MLP neurons of a small language model. Each row is named by its layer, matrix (up: input weights) and neuron, and shows model dimensions 224-319. Each number is 128 + 24 x the weight over its row's rms, rounded and kept within 0 to 255. Numbers have three digits each.
Before each neuron's rows, "fires after" lists the tokens most often just before its 100 highest values on Wikipedia text that the model never trained on.

fires after: " L", " pro", " l", " Pro", " h"
L4.up274:084119118149160103107137145106109146175151154129131119120125075130135133120100154138096082127143152141145149118095131139165116155111118148088121152148116172111126160178146123089162122170085125129093137130108126134142126148159124161107080116138105106091172138127160120099081106157144072148

fires after: " B", "b", "B", " Met"
L4.up977:145137137144161146135098130133126140139159094159115129168138118146089135116114127100098111136124117119146170131122111144124149130099159080118121105184137082127099123151144110150187121140136143179105098098116130121131119109091154130124112097100127141109143111109162134114175120136126064097

fires after: " N", " W", " b", " un", "W", " V"
L4.up14:133142129146139149111097157155130174118123107102118120098153105105103161126124093135123084134160149122140115091113142166098094125133111144141135122142089125133143137136161106118071160114110168130158123156142133114147132138124118140122158109117106132104121111139109185107112106117111122074

fires after: " \"", " (", " P", " F", " N"
L4.up545:149096121131152146105130123091130146120159138092111088084092143125113144091110149110152126122121103119087115117134120107122109149131137142142124124083143085182117178095107137149114146134134115147155090082142148144115184077114103150094145091133079117113109141117108147149131131117137125121

fires after: " |", " ", " G", "-", "one", "%"
L4.up505:122129116148146153108131129137147063106121127159095141135134116082169114104123145107155157146089123139148102096153123137173124116131110085114138135119124120127093113138123133135153174132112106149162136127159129143168098125173131167131128124083092138111150094106176138116109107159136138107

fires after: " c", " C", " B", " b", " f", " sc"
L4.up393:134139135138141064108138146128136123112117153107073169137122098115134100081139142127114127107163126105154140173143156112140071111083108099076148153110093136151112176168114124137108115164191125152104123095170122138143075117162126115122150093108098139130110154130132130140154104134132149131

fires after: " o", " s", " S", "ar", " bro", "S"
L4.up859:146084140138161145114126163072118159121130100174176144146139119134135132137171113135141163141131117114132123155133131078110141112145139145150104132169124127150109066136108138155148148111135101104110131109103171122140162125110090126119081112157142146121085132110125133191145105107141138118

fires after: " F", " N", "uz", "iss", " f"
L4.up727:149144149164124118139126134102135162157101108115066153113121115128144141115160110180066108114122083148157155077121162138091112161104096113151091081121135119133123154131093130124108177138120114137139126072112136118104162142142141117103119115136093121108134115161148153131121134158117077134

fires after: " G", " A", " D", " g", "ag"
L4.up16:161095142136158168123163159147113129115112115221100133148109137130152129167113123082111135099141137136172097172148162109156111101102052131146125091140121138159122071116123108124110110072106123103090171117104088171094144084098101138148150128118110120112139117102151139127114142133113159110

fires after: " St", " c", "C", " C", "St", "-c"
L4.up258:124135132157145139131134133138126115152114069141157127125147133141153135131184118121122146124177100132127117140115115144141154134105153156105082129123125103144102145161107112094135130138145125131120142100150134172135113104126120109147132128138135100134112107096115129150098099113157131097

fires after: ".", " H", " M", "b", "–", "3"
L4.up1100:119070153151128130187121124092116131122115114104123128147112095121130093102121143148150147093141115136171113137075113108138151168102111111092164139150166130109130127095101117143128147105113079134157155070128128095135121159101140162161088128126127127118127134126114118109116121143109155130

fires after: " L", " h", " H", " d", "H", " st"
L4.up217:121114097125148149158116159161145101131136117143090130153105095122112131117136107093146117116118153114144135118108137102157105142121109108081073125153108153121104145116137102116159124110130118134142133137150120134154124114153173094122118140078055111124116097140107150138098094172114135158

fires after: " C", " M", " P", " K", " Sch"
L4.up313:128114121141146122163107092154093094121116153134143139146136176143120117148160148115136132103118098134092107111131151134131135115101098140108135120089105159113143189138107138134138099127126128103139098181112092105116168108103147107098143128130149114167137104119115136148110130082137175143

fires after: " B", " h", " W", " L", " R", " World"
L4.up113:131123158143120155136120119104084130132114146123111131131087134178129150143168131150142117170159159111125120130138185131070131107141090142114126068103115155144095163120152070157137089121118097148149115095118137185159120090153136112144138139128124121113113131118203102124163136150127114109

fires after: " T", " B", "T", "aw"
L4.up1175:137157139134156163150108122129117150095120155129152112119135144130169158105119097116143115156134142106132152135140115136101126147139146095168131149108089117124111098130132150163182117127134122181089120138137132129144121144073117146159129107144182138160121129165132108129084100076135102109

fires after: " P", " O", "s", "0", "p", " F"
L4.up121:115098139101118090123159117133178136156145119145141099088100116139137150126085153138126119136136147145132193134131147125109133207090112066135150119148135148114166151124131133149139091210136113121161178128135171114096116106118117114072194113135116109146115139152150098129114152125126121084

fires after: " C", " A", "C", "ord", "A", " B"
L4.up787:137144091129126155144167162139128124112120119163120127145148142128148132138104127106137150167101109106127123124113146137128138142101115114123124158152145146128148144133084116140101097137127118137151136154133137119165124130090105150017090111126108095097172108113137119131111096100147083174

fires after: " F", " S", "f", " P", " T", "S"
L4.up158:112116146148127115146142136142127180151107121090123114139128127149124133143140141123117118071128103119130110169159192136073157103055123137157125109124094147135105105152140128138107079160160102076113138131106136155128137125138129137156153115121114150142116141123123133136133092132134117147

fires after: " T", " C", " V", " G", " c"
L4.up304:161170135127141141099079158129155122173124146121095169149126089178095155162116103107133111140144104113132097132146127146135125116111152092126102199165115147130110128133131135111138094166092108139173118105166098161117090176105137127132151136128104109122163123123134129167094116109109114137

fires after: " G", " O", " K", "eng", "a"
L4.up872:131114108122103182141142135144137140106128122121140132125118091081111119108112135114143149102129140120103134145163145092121095150162152154137084153147158153158097117107115171150124123177113142115151116123149109143148115158097134110117114126125107109140178126120121136142169088141146102098

fires after: " H", " L", " P", " S", "al"
L4.up174:111127130129127129162122102158161105101095132154132156118117094122144118163122067124155098135152156150086147126120104150169141156109120143065150082116129137160085147166139108114113105113148136129120111153122112140120091118089114064115134135145114102154136070125131132150138121142183125125

fires after: " m", " l", " s", " Mod", " Sh", "ight"
L4.up1131:099148122130138082119131141104157144145148132157101142136136125139135111122113109106148129119093161144153133132128047114123083084094142127093105111140105134127157171166101135108096128118153151133169130127123147136105174138116166115098110097118133101094110124128124103134137133143098071125

fires after: " P", " N", " L", " K", " W", " J"
L4.up256:133116081120133140109135151143116129136120114100156185125143120133133175160128132159139137127110147110151140129144147145142107137130110132135099063126115149129150161044135100111089135157118150101125120117137117119127123171130128204132137108087073125096137128107148111125143164113153132093

fires after: " m", " S", " s", " int", " t"
L4.up680:133096095113121114089133102110127126090107156159073145148157080137127155186140179128176133096127150131141106093132132110147113124120132093095110148126090111120135145115106120145136133114151122157152129111128126141171192171105112162109125111182100126109114153110120141154136135141127147123

fires after: " J", "j", "lo", " Jo", "í", "aj"
L4.up1049:123123138131158120087125130158122160130094183147128129120112101139125146153124125121108125088122151106103095169085119166133173141124152152172137119151157117104105104155127110131131135120087181150140133118086089108115126147117129130153181124134149115154130117133108110129125127114106139156

fires after: " p", " P", " a", " the", " ra"
L4.up1261:140103095111103150093117123142118149108134074151111150112127147105135129128144145171171155137120123131109153177113099127128155146134150092104110059078104142124190141130072057170146121137169127141165133068147142170108112120133090103089104131114139114125156156149091129129152132139152136114

fires after: " B", " v", " V", " b", "it", " Br"
L4.up410:165157133160129107108130105124112118075126120142138178133114122110136107141138203139119104154162124098126110117128135164128156170158121153131138158122159075143134134136155116162159135157124158148102034122117145131148130112082094132101125099108164118123113196112155103129130121092144132146

fires after: " O", " o", " n", " An", " N", "O"
L4.up34:149106164117142112089101136151130177088136167106169122137118140129127130143111157116142121140120147135125116177145163122126144139164181175154097135104162125172125144102130140110117095128118104147111104147135113077161162129115132169091120132105117149104160133105132128151072154143169157108

fires after: " ", " T", " C", ",", "°", " M"
L4.up875:142106138170168145149122130127129147150124105170093101182137143091136073146160110106101128130102144100145082104124126157164096109108142147140143106147129119121134122171162127117113100132128132086126158088103159127148126112118163111133111130134131135093157106089145106105114139138131113149

fires after: " ", ".", " (", "/", " O", "|---|---|---|---"
L4.up762:071136146130121131114158146138157129151103171144139159117118116137144140163161105177151123082143122146151156135146134106108133108099140127149128141145153150167139144082157124145142121145071129120118131132133106111165109114116120092081151166102133158159118105091125107114108088140175130103

fires after: " P", " p", " K", " am", " F", "p"
L4.up735:159141139187125140118079144141132158125143167170114147121148084113140148112132152119099128127118121122153127120107142095113138142094167137104061114124114129073148147148158154145099094143127137152130084107145122139113143140143127087088131162135122143148101112169063135134188122108171110058

fires after: " O", " I", " A", " Me", " T", " U"
L4.up904:128123148099129159113081163117138112143122127142165131099152125113091158128135098130164190124123137106143151108117155114143182133113139119183167180088137144139112151124115131118133151145130131092146177169140114097105123098135124146141150150119092133087151142139110109127143142112128107104

fires after: " C", "C", "P", " N", "D", "M"
L4.up1051:118160111141161139116148143118115088124083136134124174124130112128179113147124132089124115095116156127095144146139147133074121130167097100159098142112127122146110098167158128149140128111157138068116081121132114124180071141125155158100105113123104088124167161124112113114154092106108127088

fires after: " L", " Y", " G", " Le", " F", "e"
L4.up743:110147139134120157148153120153180182138117097120159109124122110124100140125104184160145129139148133146124113123141104152184098119135147115143107142094140141145090077129152159103115159146182160110111106146104124164160129113155171109112175129112098142157117133125153123105170151127088137149

fires after: " K", " M", "K", " m", "m", " Old"
L4.up1130:116125142112126169141150121103162165143127115162112097155138126130130085139126149129138139147097163121115157139115122158140128116124129067128113096143123166102161134135147119123099127106124091133127119175110132145111175138107154146115078137126093125190157142119166170135134136124110134113

fires after: "m", " m", " S", "M", ",", " M"
L4.up447:095142130122150129112087142168104148154095160138153133178145114134120110128140114079105127147148123109116156127136131153117088074116106104134140122085126074135129103139114160120133130144134131157150121092081161126143158123104119115125149170124084126155138126128136127077145143171143156094

fires after: " D", " d", "D", " L", " G"
L4.up278:152109095111129076105134122141136133125138124131149119121112137137100088158164125114131092118136115126149135128147141144130102093060169126115063122149117137092138116081125106120126113113136109159085138156143112103142105114117089110150165107155118108088131131118115147104126128153125139077

fires after: " S", "os", " D", " d", "s", "as"
L4.up1089:084103131119188106101122094110183119092125130144177143110089122125141112107154141130126078130114127171136103125110125095177151080131103148144123100165134127134170124150129102102130169170095139123160138161095173088103108141083089145149145107170123171127100152156121130129129128129150153091

fires after: " H", " ", " I", " dep", " F", " N"
L4.up369:090129117119137098161086160143120150094121156131110113102116108126095117170095129145100116160069132172142134115121148080172114188115086140098112153080161130139114128117143121139143151152131107136125147117108088123123108085152154137101146133084138086093151151063112112144155146167163142096

fires after: " K", "ok", "-", "ak", "ang", "ō"
L4.up893:141145132146134130146150140137119167133125152143150112145109196086126074090107109136157072150152144093111132158100148092147170115113148158137096124144123153105188141108085138136123091174121072160128147129133114150110158123138120090132121129123144117139139112090168114135132107147122126101

fires after: " P", "p", " m", " Sp", " t", "est"
L4.up937:160126116140185100117134129121099115146136120116132115097145095114112153169114169129122106143175128101142144126133110132136123119125109049144137121129134133100151102142149145120140141122112097150148122191092154163102103107134134116117102125170151157132121137129080136184073153096074154112

fires after: " |", "ro", " P", ";", "p", " pro"
L4.up1072:092126115155144141125106132140132139114089081139100163093113113107149116101201155105136129158133102113143114173114100138152136193108114111116163144146172186098121124115144107122114163129118153119123126134159115115103147129113131114126096137112130157113158141128139096152165086133119121121

fires after: " g", "ac", " c", " est", " p", " C"
L4.up652:141151115119118089088151135157145110103110123144118145143106121144135124081131140113106114122154126185138089127085153088148112107070166111117117140109111119130123139096088161152155101074123093141162091101138112151105142174160101118133139166107135128126161110084119158132134079168133147137

fires after: " h", " L", " H", " T", " l", " b"
L4.up1081:101123137147146134099146148122153095140070171116059120126134075101135167162184145127106114076148146143127154159130128118161117129092135141077133112134129126125145140132122117093120144130107154161138113133119151082165127157133103150114136113136112114125136150144125116155133146142128127116

fires after: " L", "L", "M", " l", " m"
L4.up145:128136156082091108144095134174126148134099099104120113131099139115109133169104095132157136125159122127133123143126135144143117070124152101087140130129147135146089133087113115121134139105094150110127137152122183151113142127162117133157150172117132134150108149115090144107194162158129109128

fires after: " L", " S", " l", " s", " Sh"
L4.up1220:101133136099094137165110135088121148151090102141139173146113123121122075172144139181126094132099161133110145123111092137148122104113167146072099095145153159114062133172111144162168185121161143144152159106108131121116164126101135117140156147103166122124113133088137139127133088126137129133

fires after: " C", " P", " pro", " pat", "c"
L4.up1031:152133141103142094098143138149139125143161127139140099135132115095168164118096150114091121133121114146159119115152125135140099156113150096137149180114137101170179135136120138122124096173146117187160099133146111118093141143152131153113128142110127127078103152101161128149174069147137113088

fires after: " h", " Cle", " He", " Ha", " H", " E"
L4.up117:118100170111153147143113083123166170183114148128093146117144118132127158162160131137123124165114143178156066133143106105142186115110103162098122159138116171126096129103169139104103114124110139119075099123115150088118113135159111120146118108142132115149126154146111145118151140189140134113

fires after: " M", " T", " m", "i", " de"
L4.up1021:085094113179154122117151127141141164147145147099119162157135177134112084151105133132128108112104141133155137105133107154150138141105131096151107131115086150113105121155144167103165100123129120163172168131081130157145190130140171137188154140171040121162118118095140130137100143158142080168

fires after: " B", " ", " N", " L"
L4.up96:114117119138112156149153137166142168099083131135117119128111146120126110127141063148150118147120185116133130111138152131141104142099110118092143111094128096117107166116131109161113109159085055133114108164131118069133166157127134133172141100119140140133105168128102133121142157139152161127

fires after: " d", " s", " D", " gen", " Ind", " aut"
L4.up90:121092155141123162136129171130121144114138189139144085135126134112119136128105139161076105106121110158117120132101134059154102092133098123094123099146117108114168127153149138114118111120131149136168151126093108105151072095104057117158134186138145139150148141131128120144100106156114123141

fires after: " H", "st", " B", " R", " st", "-H"
L4.up788:133104120148149134114103150091137116178112106135140150103110132148126118129138112154143106154151112151121091086118123133112115157123127099125127068110146143084110139136130147118122144046120084141125133148124131165147134140121157113103071110131144139132134111127125112083149135130138119128

fires after: " F", " T", "W", " W", " L", " Bl"
L4.up409:112146094082155115171126179140165120128126115159138142132175154144171130152100154135150113173189123154156119158113184108135137140130117117109150105191119119148141161126088136146101127152152106118115152129087117133143140157137133114141180111093114112143110113109135150137164169120160138133

fires after: " P", " A", " m", " T", " M", "C"
L4.up124:104105156113152127148125149113137134147151150124153140094106095137117097148175085118125113099135118116090108147135115156146107146116114166119142109121124129169139160140136107127131143148138113193119148147104151128115102128089151160147104109146138159110139109152104103119100083110152100070

fires after: " L", " h", " w", " H", "L", "H"
L4.up584:119120112133159158131131132145088113154100113087143153138127104117166111073140155130131128149139148151124127188122120124111109128170097096107149106127138140117137179129145142152128114102072104123123107137110148130125106119130168182097091121129117115105170084109164104050167147136168116125

fires after: " |", " O", " P", " T", " fav"
L4.up568:140116114138126127087158143151126134125119172140136090135116126146114107146102118140144114153125108093143135122124114103115110153138165165171128123125116160119159143111123158168125150138126152131133130133115136099100109197116133152120154098112086113126098128142072122195124103092158114093

fires after: " m", " M", "m", " P", "M"
L4.up822:146165098095167105173152169138130132185164115100145158165121149068132133137132096112144121156108111173137125125127138105127124117139205148128123143118171107092194177142174097132164100114112164114105161130117143092172126178102121134188109149133136097103124150122121190141151131133149124088

fires after: "C", " C", " co", " Co", " sub"
L4.up189:144125142102155095073128079169119144134147123093136134128115114148117088155150135129138156124144111086096123169131160136150133153120173135153131154104168166136112165165129163073125167138097167128113124119183091106139134134100170126133168159152147186110114163092129101158107107133134161104

fires after: " L", " D"
L4.up514:102136134147167120138157116122150118125085120108136177117104163134107153149091112126124109104116158185127168141100143101130071118114152122096139164128150168130123117145118119081112109137158152096133123148110082113113094155139110111140154096093131129123133173114127140148120133130140152080

fires after: " P", " K", " met", "p", "P", " C"
L4.up773:116098115138146117096128144149153108124073066126117140116164149095109116151133124135134101128155138131117148143147131108107128147088114119149144163092153134140134191096152104118114112162137148129112117124134095143104154125123109102139127129096088136094099099161100124164110131113125142172

fires after: "0", " W", " Mer", " Ro", " F"
L4.up801:163160169121144162090114083128142114107116132110124108145162139106115125119143134159150131129100118099122134103120169087066097188108130117160146099094128143137123177114120088145137098126121160130146102124093118095159137140114078166107181136101141126146108155125117141154143166094105144135

fires after: " ", "0", "D", " |", " N", " Japan"
L4.up316:130137107144165143100161123109145134126151116078089102123083145159136106150133128119127142133158097140150101100135185133148062088132093128171134096129136107089107094141116107151123144139118167112166114171139167110162161091128134146130114137090116122092089136112150081106162144143085152152

fires after: " al", " G", " Al", " sub", " B", " dep"
L4.up30:164134087126127162122090110098133093133099141134110144116090130086104101146097111147149150115130151111142128110141093145173089160095096093161087140121147116138125154129106157121126138138123112177084158151132147147114146086134170131135164091118132137099131078183111126162166132131153124122

fires after: " C", " D", " T", " N", " J"
L4.up411:158119148136132132151108132110116125144125117135170106134144141096111108166152096123118126169130136117062109183102126080155073095107125113144118114130078137122105150122127078106117141132153128119099121129167153116147124123166148171113115103138133121119128122122140146133129128149150149123

fires after: " B", " H", " b", " Br", "ack", " Bl"
L4.up26:128107130139142134141121115140129133193101126157123104152126187148146125124111132115151130133148085108098174138108121154158157124178119059106136116126101106151172121142127105135190096117147123106098170132098076133087097116153113127167139153141116124142099160119148099123131138125163115153

fires after: " ", " |", "15", "a", "ag"
L4.up23:097158108107107092140112165113159138097105118089156142102079115136148152137124150067150122130136110141126118168128136166112134115112126149104156146122093077111153130146079156122102106135171150098134143153120156146117138122158118118154129120083127156137101136104121105124098148151120148122

fires after: " P", "1", " p", " pro", "10", "2"
L4.up796:140111140113120151119129102127113152165119125166101132127102108133133131185120150136143116089155117146148112158120088103123096141103157145107146164088120115144138105154133125119154134123089122127110134106112155151142058116110141114095136101153156140101107131102128072152143148156145107102

fires after: " A", " P", "A", " R", " F", "B"
L4.up1233:122163167131095152153103121122129132105129130124081125116055114142156170165154119118132173132130142135135169119159137132114099123179150121142114116123104139156169180134165103163125093103154130128122139122119135146141136097113147107133134156122121136140100171120151094131121139123139122115

fires after: "h", " Ab", " Ch", " H", "ah"
L4.up648:107140140171103121133133169142113116129116189168138123105136071158118121111124147143130132111125126144111154148114129136150157110081123074145150107125160153149095144125117141159116092106144124092079137162161062109128123140139152168137124153109127078113146099132107159047170088123133139160

fires after: " S", " s", " M", "ir", " d", " F"
L4.up873:105121120125152127145097138116130067096113114110149139121069100105111111182128137186112121102053104137154097142146142119126100109154127136125120126107099149151155128145108100127108143137152136167125137136130149115147142146157106143103132123107094160094121106103101104106150142170107152126

fires after: " Sh", "-", " s", "-s", " dis", "S"
L4.up856:126128168160139151082122121121155119137119197122112141101148155082138104097133106107135122140113100138131157135141133117076182124137170109116151161145119128107156129116091124132110129107150162111156145127100132110141148125121126140128133157124133103110069124124116074105120133111124145143

fires after: " M", " m", " N", "M"
L4.up1152:170116116104129164115139111151119119145143152111130142146114140142158101181133109081130142110103138104148129140081085111132114150160086100124144082104179057083094089120117116083106088119133085116152150171120099178153169131134128135131171090146105074145125150108126097128163161152127110091

fires after: "ra", " O", " He", "o", "-", "a"
L4.up971:122137153116148128130143108101116175128138119120151183171161087122111131137161154118118070113103139126097108152148140143100126120117160124098131153141177150135123124074085112128151090169108130122103165145147105116107096124144111145111143133171097146127113129145121117149144114138145150118

fires after: " H", " L", "ro", " l", " Br", " E"
L4.up428:110135122132140107140130143085144108099089097113119077129147150120159145175145164115133120114140170145131116126126140085114119116144121132110130136106137134162143148097107141114125117155151151102105122140155122147127146114092087141120120147111110153136155110136181109077130081175132082153

fires after: " C", " c", " B", "c", " U"
L4.up138:105139114139116146128133149158177130105109092119155106128137137106122107122128112182122131151133160122129122149137123146111142122184123125116178099137126123111104123146131145145138163136069125113129120090156158104088095103128110197140105144059166121113132118083137085137107096107115146124

fires after: " ", " Br", " B", " b", "ass", " ("
L4.up997:146094113129122111126142103164109175117127079173126125157088161147111103132131140120154114155162095130138103086175119123153074139189096134135157149080188117126163118151117134166103104127078129175150096197131137150101073142165124156119159128128155108112089114138149136113155150122167108125

fires after: " P", " A", " p", " M", " J", " B"
L4.up317:127152095088114108133118128156172160183133125145126179130123134125107123116155117130127132084154111131151157148092131127143130141126128079149119115103146096137170128139138135133114125119107141066091165113129095109141113117146164134112120175134127111101150129113148120141105134130144139085

fires after: " B", "l", " G", "b", " Sl", "B"
L4.up493:160125084103069111113164156120131112118130098143133111109067103103154134108134141140195194117116122173129115107148110134173112168130103118131137151107113093154123197138135129174121116129112134133119182149123153138112170090129071171124120120112126119147123122132134169119117100113154147118

fires after: " H", " D", "M", " St", " M", " He"
L4.up629:127154142120101157178110101153105140096161146134173112125114137105143157117124069115139095144094158140131145112142149114143129101156091119111084103103179110111082110115142117114135116130122137112110123116163119146082116117151138128166106136104123138117111179126131102095138055178082145117

fires after: " B", " L", " P", " m", "M", " code"
L4.up38:116120097145153113146121161162148117128090132123121135080093096102153152139107110089113116113133159105145211097141118152106147149132119099133140110106137140147128119111114120117132114119109099178117116162105119107121089143211150137146123110150106137116110146120112078143134128152133130071

fires after: " pro", " C", " P", "P", "g"
L4.up759:130105105114121077099139151146116126140158122147130132145156137118154160112118143106118101161124134142133134110099109127116141134082100161089068098142136159129089135110116122144159153140094091137164114100144096107116120148120114144097143126124116107145081160132157149145125072134142117147

fires after: " G", " A", " O", " E", " sy", " Ag"
L4.up1012:102126106126153117084123103096110128121125141137161113177120111155121136154121130105142144162141144129117117126128169123142117162118109105127126153123164150134102143079144125129115146104116178123110141098150105170136096096114104134198148129162125107084141107119094143090131148149105165153

fires after: " T", " F", "T", " S", " Un", " P"
L4.up1046:124103149095125141160149124121141117102108129043107155112141101127145109145134154148151161130152101135126147118141139162149150106102191125117106117109099143178149137174131153138151127121133109100139112091105176146114125130114138160165131067162157116121128182131111107154105130082121129137

fires after: " O", " U", "as", "O", "ional"
L4.up1151:134126157090077134100124082121179136105135184155148124108140102144143181103119135107148098115112169106144154210119101131169122171122102093114112127139079116168151160160122141161139117126104129155186153170107108120140153136088139085128143115163125165087176184113125107134147151114157102094

fires after: " P", " G", "M", "A", "P", "G"
L4.up1266:111109137080169107143128139107097122102165144124119118088140167136160126153131170134130208122178090146128134103153099121077119107116120120112126104126142130169115110102137139140141116101168121152107123092149158112136169141125112129150141092103133131107132122124135117148140121143131138131

fires after: " N", " U", " T", " B", " V", " I"
L4.up1230:118154161116147127185092082107132105130114127158164113107151144110120099152164146127173151142147101100153121111103186116146102131142140138133099111136155099137166075159139127130114162147154145101134161142143107104104132117146100125109108091127133122113095115154140114125131139133168140114

fires after: "-", " ", " a", " an", "0"
L4.up1238:150114207110120147099128096109161146166105118100151134095149116116133140147132113144132109102172167069122138130133116097062154120156110103136104169093172143092108179138131103136105134115058132118113121129145143137167123140115134140153158107168102135134106086133160083145144111127092114131

fires after: " T", " C", " inter", " F", " t", " cont"
L4.up1144:154140128117150127173142168118139136134154116108122127077132166107133102134120105142132132130122174147093172097135114149145106157160158100106086131106119135105107136093126137105115082136133130134100141114111127122116138159105132191163116124103118107144115166107109116137107156118133143123

fires after: " ", " L", " Conn", " Le", " Bel"
L4.up860:152122138098148146128128091119106084139129164107140101169095135146138120130152149155137105151146142127117131090126141166158114103123109124099091109138130136120124162128125106104142126110131100096147125139133095120100141122153153158122191184180137138157099176153146125125145142148137151107

fires after: " L", " D", " E", " V", " P", "L"
L4.up694:070154137108102130138115147157136132136137073119135125127099130164123081182137087147122134171109151112151136141155106122148135112102096108128108105160178129137120130140144096157080132163145144083102107088110119098096177114134120083136112089081136098132098141148116114124150137152113116076

fires after: " \"", "-", " (", " Sub", " dis", " "
L4.up1170:153091139129124106146145139123140136074104100118152164085094115090164193141131113152109127121131120114084120143127150102084176149158094101106107119113155115100119134157119156137173123114125092075153139135100135112161134129148170114168137114072088141120104145101135144140148149131147116176

fires after: " G", " L", " H", " J", " K", " M"
L4.up442:125160123112087148134099149137146155125116104155110167141111121163153138170154147106139128118126172175093102148099129072148101116112130162143108110133130120095132156120105136124128129109164142127142107174118145131130131109161091128118140151149068129138116142101109162140156149169150080130

fires after: " wh", "0", ".", " Th", " though", " The"
L4.up854:161157161140119113117157134106109108093140172078101081100121155159121137149134114104101161088124166117140142143128124166162114146113110102131141188144146081085127101073139109162154127182070098100152118083118117161106123121145110134125153146094117137155118132100106132109153115148122161140

fires after: " D", " s", " L", " P", " A", " p"
L4.up367:122068141134136130126153163113124121106101132136105108151121122081116120142132129098105122119136129170112153115147133150183098113149107118097129148161169121111100125132100120122137104173122161153138117136155126125138079124123146133150120146127119128129115105138131147119156153085126103124

fires after: " m", " M", "M", " h", " H"
L4.up612:147113143120139162139117147133091137164127154129104122157147116133119156095152118109122134133134107157133097117067120131132144085119172173091142114152178144089114179136124156105147092069139122127124155115129139138058101135103145156131100152152123173095148177088065117125153100148140106101

fires after: " P", " O", "P", " (", " re"
L4.up1138:109121155172102139117102128144121191156127130144071130103108166120147138122127116176115135130136150139090144129156130100080091126117154121135126140139104146164150074123132177125130149145101102138151146129153100085135112118109150111150113108180108155155144132159109138148131096170132121072

fires after: " B", "b", " h", " H", " b", "eb"
L4.up533:130133114131098136115127143139127127099167114105143095142106111061144121110117102126125144161134124131129097084152146137149158129112136099146106123123145129160124147107140164114170128129141141104129148132170103117146110062103142135121140101105153108082129143112149173112140074117121122179